python train.py --intermediate_size=512 --hidden_act="tanh_gelu" --qk_norm=false --parallel_block=true --init_std_up=0.0294 --optimizer="muon_variant" --beta1=0.93 --lr_head=0.00426 --max_grad_norm=1.0 --max_seq_len=128 --train_tokens=248600000 --dataset="wikipedia_en"
MLP neurons of a small language model. Each row is named by its layer, matrix (down: output weights) and neuron, and shows model dimensions 0-127. Each number is 50 + 12 x the weight over its row's rms, rounded and kept within 0 to 99.
A block is one neuron, or neurons of one layer that tend to fire together. After each block is what it responds to, as a language model described it from the Wikipedia text at the highest values.

L10.down97:60 64 43 36 11 52 39 57 38 72 26 65 42 55 61 58 40 48 41 35 69 59 45 60 37 52 63 63 39 37 45 56 53 37 54 41 59 42 51 64 58 30 29 44 40 73 46 69 49 36 69 48 69 67 51 49 47 55 44 43 61 46 52 47 47 35 42 55 67 55 37 49 70 42 41 59 53 50 56 61 60 59 69 41 42 38 47 34 54 43 60 47 58 75 64 52 45 55 56 22 62 54 52 61 39 49 42 54 59 63 54 35 29 69 40 30 48 63 61 34 55 33 46 52 49 49 56 58
L10.down116:40 41 37 47 47 49 52 40 40 47 48 40 65 73 64 59 68 30 52 34 38 45 60 52 44 73 60 28 62 66 59 48 62 45 61 61 33 57 41 40 33 54 40 42 50 68 36 64 48 61 67 61 52 53 35 42 55 57 48 22 67 50 78 65 51 65 58 48 35 37 38 18 50 55 40 52 70 45 57 48 59 38 30 59 44 50 37 37 53 46 46 47 56 54 29 52 34 50 32 42 34 59 21 66 47 52 65 35 53 53 31 42 46 45 54 57 65 64 31 56 40 65 31 38 55 51 60 58
L10.down471:50 44 58 60 65 34 38 50 63 43 43 65 78 35 52 46 43 30 56 21 43 44 53 49 58 79 43 43 53 52 67 52 67 55 57 53 56 40 72 59 37 40 53 34 42 56 52 44 50 41 45 48 47 54 38 72 55 53 46 61 43 47 49 50 48 63 43 43 51 61 60 46 43 68 37 56 61 39 62 37 67 40 48 29 58 50 51 57 49 54 75 56 54 48 48 44 60 47 45 45 44 51 59 29 43 48 51 39 54 38 31 52 65 42 38 62 42 46 60 48 35 44 42 62 63 59 62 50
L10.down489:55 50 62 56 59 37 59 23 66 49 50 55 55 35 51 51 58 45 58 47 62 40 44 44 54 72 57 45 47 49 25 66 37 65 57 49 37 56 51 32 53 48 33 43 46 36 56 51 71 36 48 32 57 54 24 45 66 46 51 54 46 38 48 55 40 48 50 48 48 41 65 63 37 52 51 49 45 61 51 42 55 60 39 47 57 65 31 39 58 45 32 66 83 56 50 61 45 66 34 63 54 36 33 70 59 62 62 41 22 44 24 54 43 56 55 54 64 63 32 51 45 69 63 39 46 49 55 47
Inner pieces of split words

L4.down68:40 45 42 32 42 35 41 38 41 73 57 50 54 40 68 26 66 53 38 58 54 52 46 53 27 25 55 49 62 55 71 49 43 37 31 36 37 70 64 64 42 50 63 46 50 46 57 65 45 43 63 55 33 70 54 39 70 47 54 38 55 55 51 59 50 42 53 36 51 55 60 62 19 50 43 61 35 56 71 43 45 72 77 27 67 56 33 69 47 60 56 62 39 44 44 47 38 37 72 59 47 62 34 65 41 44 52 47 52 52 32 60 43 48 43 39 50 62 51 53 31 50 63 49 45 57 55 48
L4.down107:61 27 52 69 57 45 70 45 34 51 61 66 45 51 60 69 35 45 33 46 38 59 38 52 57 25 42 37 51 50 50 22 45 43 36 43 37 40 64 50 70 41 41 41 47 53 51 55 42 59 41 56 46 63 71 44 57 54 44 43 69 45 31 46 49 63 58 54 65 47 39 50 45 41 60 62 45 49 71 47 44 45 40 57 61 43 55 37 51 57 66 37 42 39 62 72 59 55 38 45 51 49 45 40 46 58 46 53 40 51 54 25 46 52 60 47 34 25 46 52 42 42 53 43 58 56 43 58
L4.down158:55 38 43 58 49 33 46 47 74 62 21 64 52 62 51 65 36 56 58 49 61 58 52 55 46 53 46 63 47 52 43 33 63 36 46 44 51 52 64 42 40 59 28 35 48 63 69 58 49 30 45 55 40 48 23 60 31 29 40 76 49 40 25 45 69 33 38 56 53 35 30 71 34 57 53 40 49 37 42 47 51 55 55 60 63 65 42 37 42 58 66 84 51 51 61 56 49 39 54 68 49 51 76 61 40 66 77 58 63 52 48 46 52 39 56 49 41 59 30 59 52 69 62 47 57 45 37 41
L4.down507:44 38 30 72 25 59 42 55 53 45 41 51 49 51 71 57 45 60 68 36 52 50 44 55 53 63 38 50 62 41 56 31 48 44 53 53 36 60 79 33 87 47 50 44 48 61 59 36 65 47 74 34 48 55 53 74 29 42 46 59 42 65 52 63 49 60 34 48 58 50 69 53 33 36 33 54 35 62 59 59 53 27 48 60 49 53 55 76 30 39 25 41 40 62 54 52 49 61 64 41 38 46 58 50 51 77 53 51 51 53 65 33 59 64 49 34 48 50 85 51 41 62 56 26 30 42 56 63
Word-final continuations and apostrophes

L4.down188:58 52 56 47 54 55 68 67 64 70 54 42 65 47 53 47 67 56 28 60 40 56 47 42 36 52 48 41 58 73 45 47 62 50 54 33 56 43 28 52 49 37 39 73 44 56 68 55 38 51 56 48 33 47 51 42 39 35 60 60 31 40 66 47 47 58 61 54 45 53 22 32 50 58 45 85 53 52 41 51 41 44 26 44 53 50 48 58 58 36 54 45 71 53 48 54 31 39 35 50 56 53 23 50 44 31 48 35 33 48 58 52 65 49 37 77 43 49 55 46 45 47 46 51 38 64 75 36
L4.down371:47 40 58 25 63 49 47 54 36 48 29 73 41 80 63 56 11 63 52 59 74 48 31 60 43 56 61 35 36 70 57 40 51 43 45 28 62 51 54 59 49 77 60 50 57 49 48 54 36 51 48 37 33 56 63 51 73 55 50 64 56 47 50 65 53 40 55 34 35 63 52 55 68 46 42 32 54 34 36 53 84 37 59 45 49 49 41 68 50 63 61 60 30 44 38 35 62 63 36 49 45 57 58 67 69 49 52 61 52 35 30 50 51 44 27 37 30 59 58 59 46 24 33 42 38 52 47 42
L4.down465:59 30 61 40 30 52 54 39 51 35 57 38 33 63 55 37 40 54 26 60 50 51 39 55 43 63 55 55 66 64 30 52 50 70 26 51 61 62 50 51 47 51 41 53 50 42 31 62 55 38 54 38 42 32 59 65 54 60 52 66 58 53 55 29 38 52 47 31 40 46 64 34 37 47 35 61 58 55 48 59 49 41 42 41 56 25 40 61 40 10 49 60 46 68 44 63 59 63 75 71 57 64 36 22 55 42 55 52 41 57 63 61 59 50 60 47 46 44 48 37 49 30 54 31 78 44 35 48
L4.down480:51 71 38 48 55 23 53 37 54 54 40 23 35 55 52 57 41 26 70 41 62 71 43 42 45 75 41 41 35 42 60 55 54 57 38 52 45 31 48 71 52 64 34 61 18 62 59 51 49 35 37 57 56 57 59 51 53 62 30 62 56 50 59 51 30 38 38 67 60 37 52 48 60 40 70 49 54 36 42 50 63 61 23 72 70 57 52 69 40 36 36 58 73 75 60 65 60 53 19 55 65 54 65 47 31 44 38 48 47 54 72 36 35 68 56 56 51 22 45 58 49 54 34 52 60 41 39 54
Mid-word vowel fragments

L7.down444:66 51 66 59 31 63 30 42 42 52 50 73 34 49 44 42 29 37 41 61 38 40 49 46 58 42 46 57 57 75 45 58 57 76 46 51 53 49 41 45 63 38 52 43 30 37 69 52 56 48 42 43 42 47 42 63 65 52 26 55 49 70 38 36 45 69 59 50 68 45 47 47 54 63 38 45 68 34 34 48 75 69 64 25 48 49 40 48 63 42 52 41 52 69 70 48 29 44 52 59 54 69 53 53 43 33 63 53 55 35 66 68 68 55 25 46 41 49 60 39 44 53 61 68 53 17 48 30
Noun-final pieces after "the"

L10.down8:57 60 34 69 63 59 64 28 57 64 37 51 28 66 53 56 53 61 54 43 51 47 54 53 45 74 48 49 56 57 53 50 37 53 54 56 54 34 59 40 46 66 28 45 35 50 43 66 68 39 64 73 28 55 45 22 21 48 73 43 54 71 61 24 39 34 42 41 60 57 39 30 80 69 59 46 63 44 40 56 48 67 60 49 79 50 70 67 69 49 59 63 43 70 54 51 44 57 50 51 57 43 62 65 39 64 30 38 52 51 51 39 50 49 45 68 41 56 71 68 48 63 44 40 47 48 34 49
L10.down15:70 47 51 46 65 53 54 35 44 28 29 56 34 69 34 53 62 44 32 56 65 33 61 70 50 58 32 63 57 35 53 36 41 62 59 57 44 48 42 54 53 33 51 67 53 51 59 62 55 40 44 51 65 44 48 58 47 56 50 48 43 52 50 45 46 59 47 59 46 45 60 52 56 44 35 33 48 45 61 49 30 52 38 69 58 31 38 61 47 53 57 65 61 60 40 63 50 55 20 45 41 59 50 31 55 56 55 40 52 41 45 52 57 30 54 43 31 39 36 62 47 52 57 59 69 32 35 48
L10.down75:52 58 45 30 46 46 47 54 49 53 48 53 56 54 81 34 66 31 51 54 46 56 49 54 38 44 48 57 59 32 56 46 53 43 40 41 43 33 59 78 49 21 32 36 44 50 45 52 60 45 57 39 28 33 49 48 44 40 43 57 55 59 55 57 36 85 49 42 36 46 39 57 52 39 64 35 48 48 59 56 40 62 58 68 44 34 61 41 48 51 55 46 59 65 59 78 30 33 59 65 61 49 30 67 35 62 56 63 40 67 26 57 55 59 53 31 50 57 56 54 49 33 43 55 70 58 56 37
L10.down156:38 56 46 53 31 44 47 42 61 44 38 51 51 57 51 47 62 37 63 60 49 59 59 45 47 53 39 43 46 55 57 59 35 47 65 62 39 56 73 64 33 51 31 56 45 67 56 55 51 47 71 47 49 51 55 45 49 52 51 65 51 53 57 53 45 58 57 51 49 44 64 37 39 51 43 49 62 46 43 53 62 68 54 46 44 42 62 46 49 49 52 49 48 40 50 56 50 34 00 57 54 55 43 53 42 50 72 63 52 64 35 44 43 54 52 65 34 62 55 52 79 47 41 30 45 53 40 30
Word-final noun pieces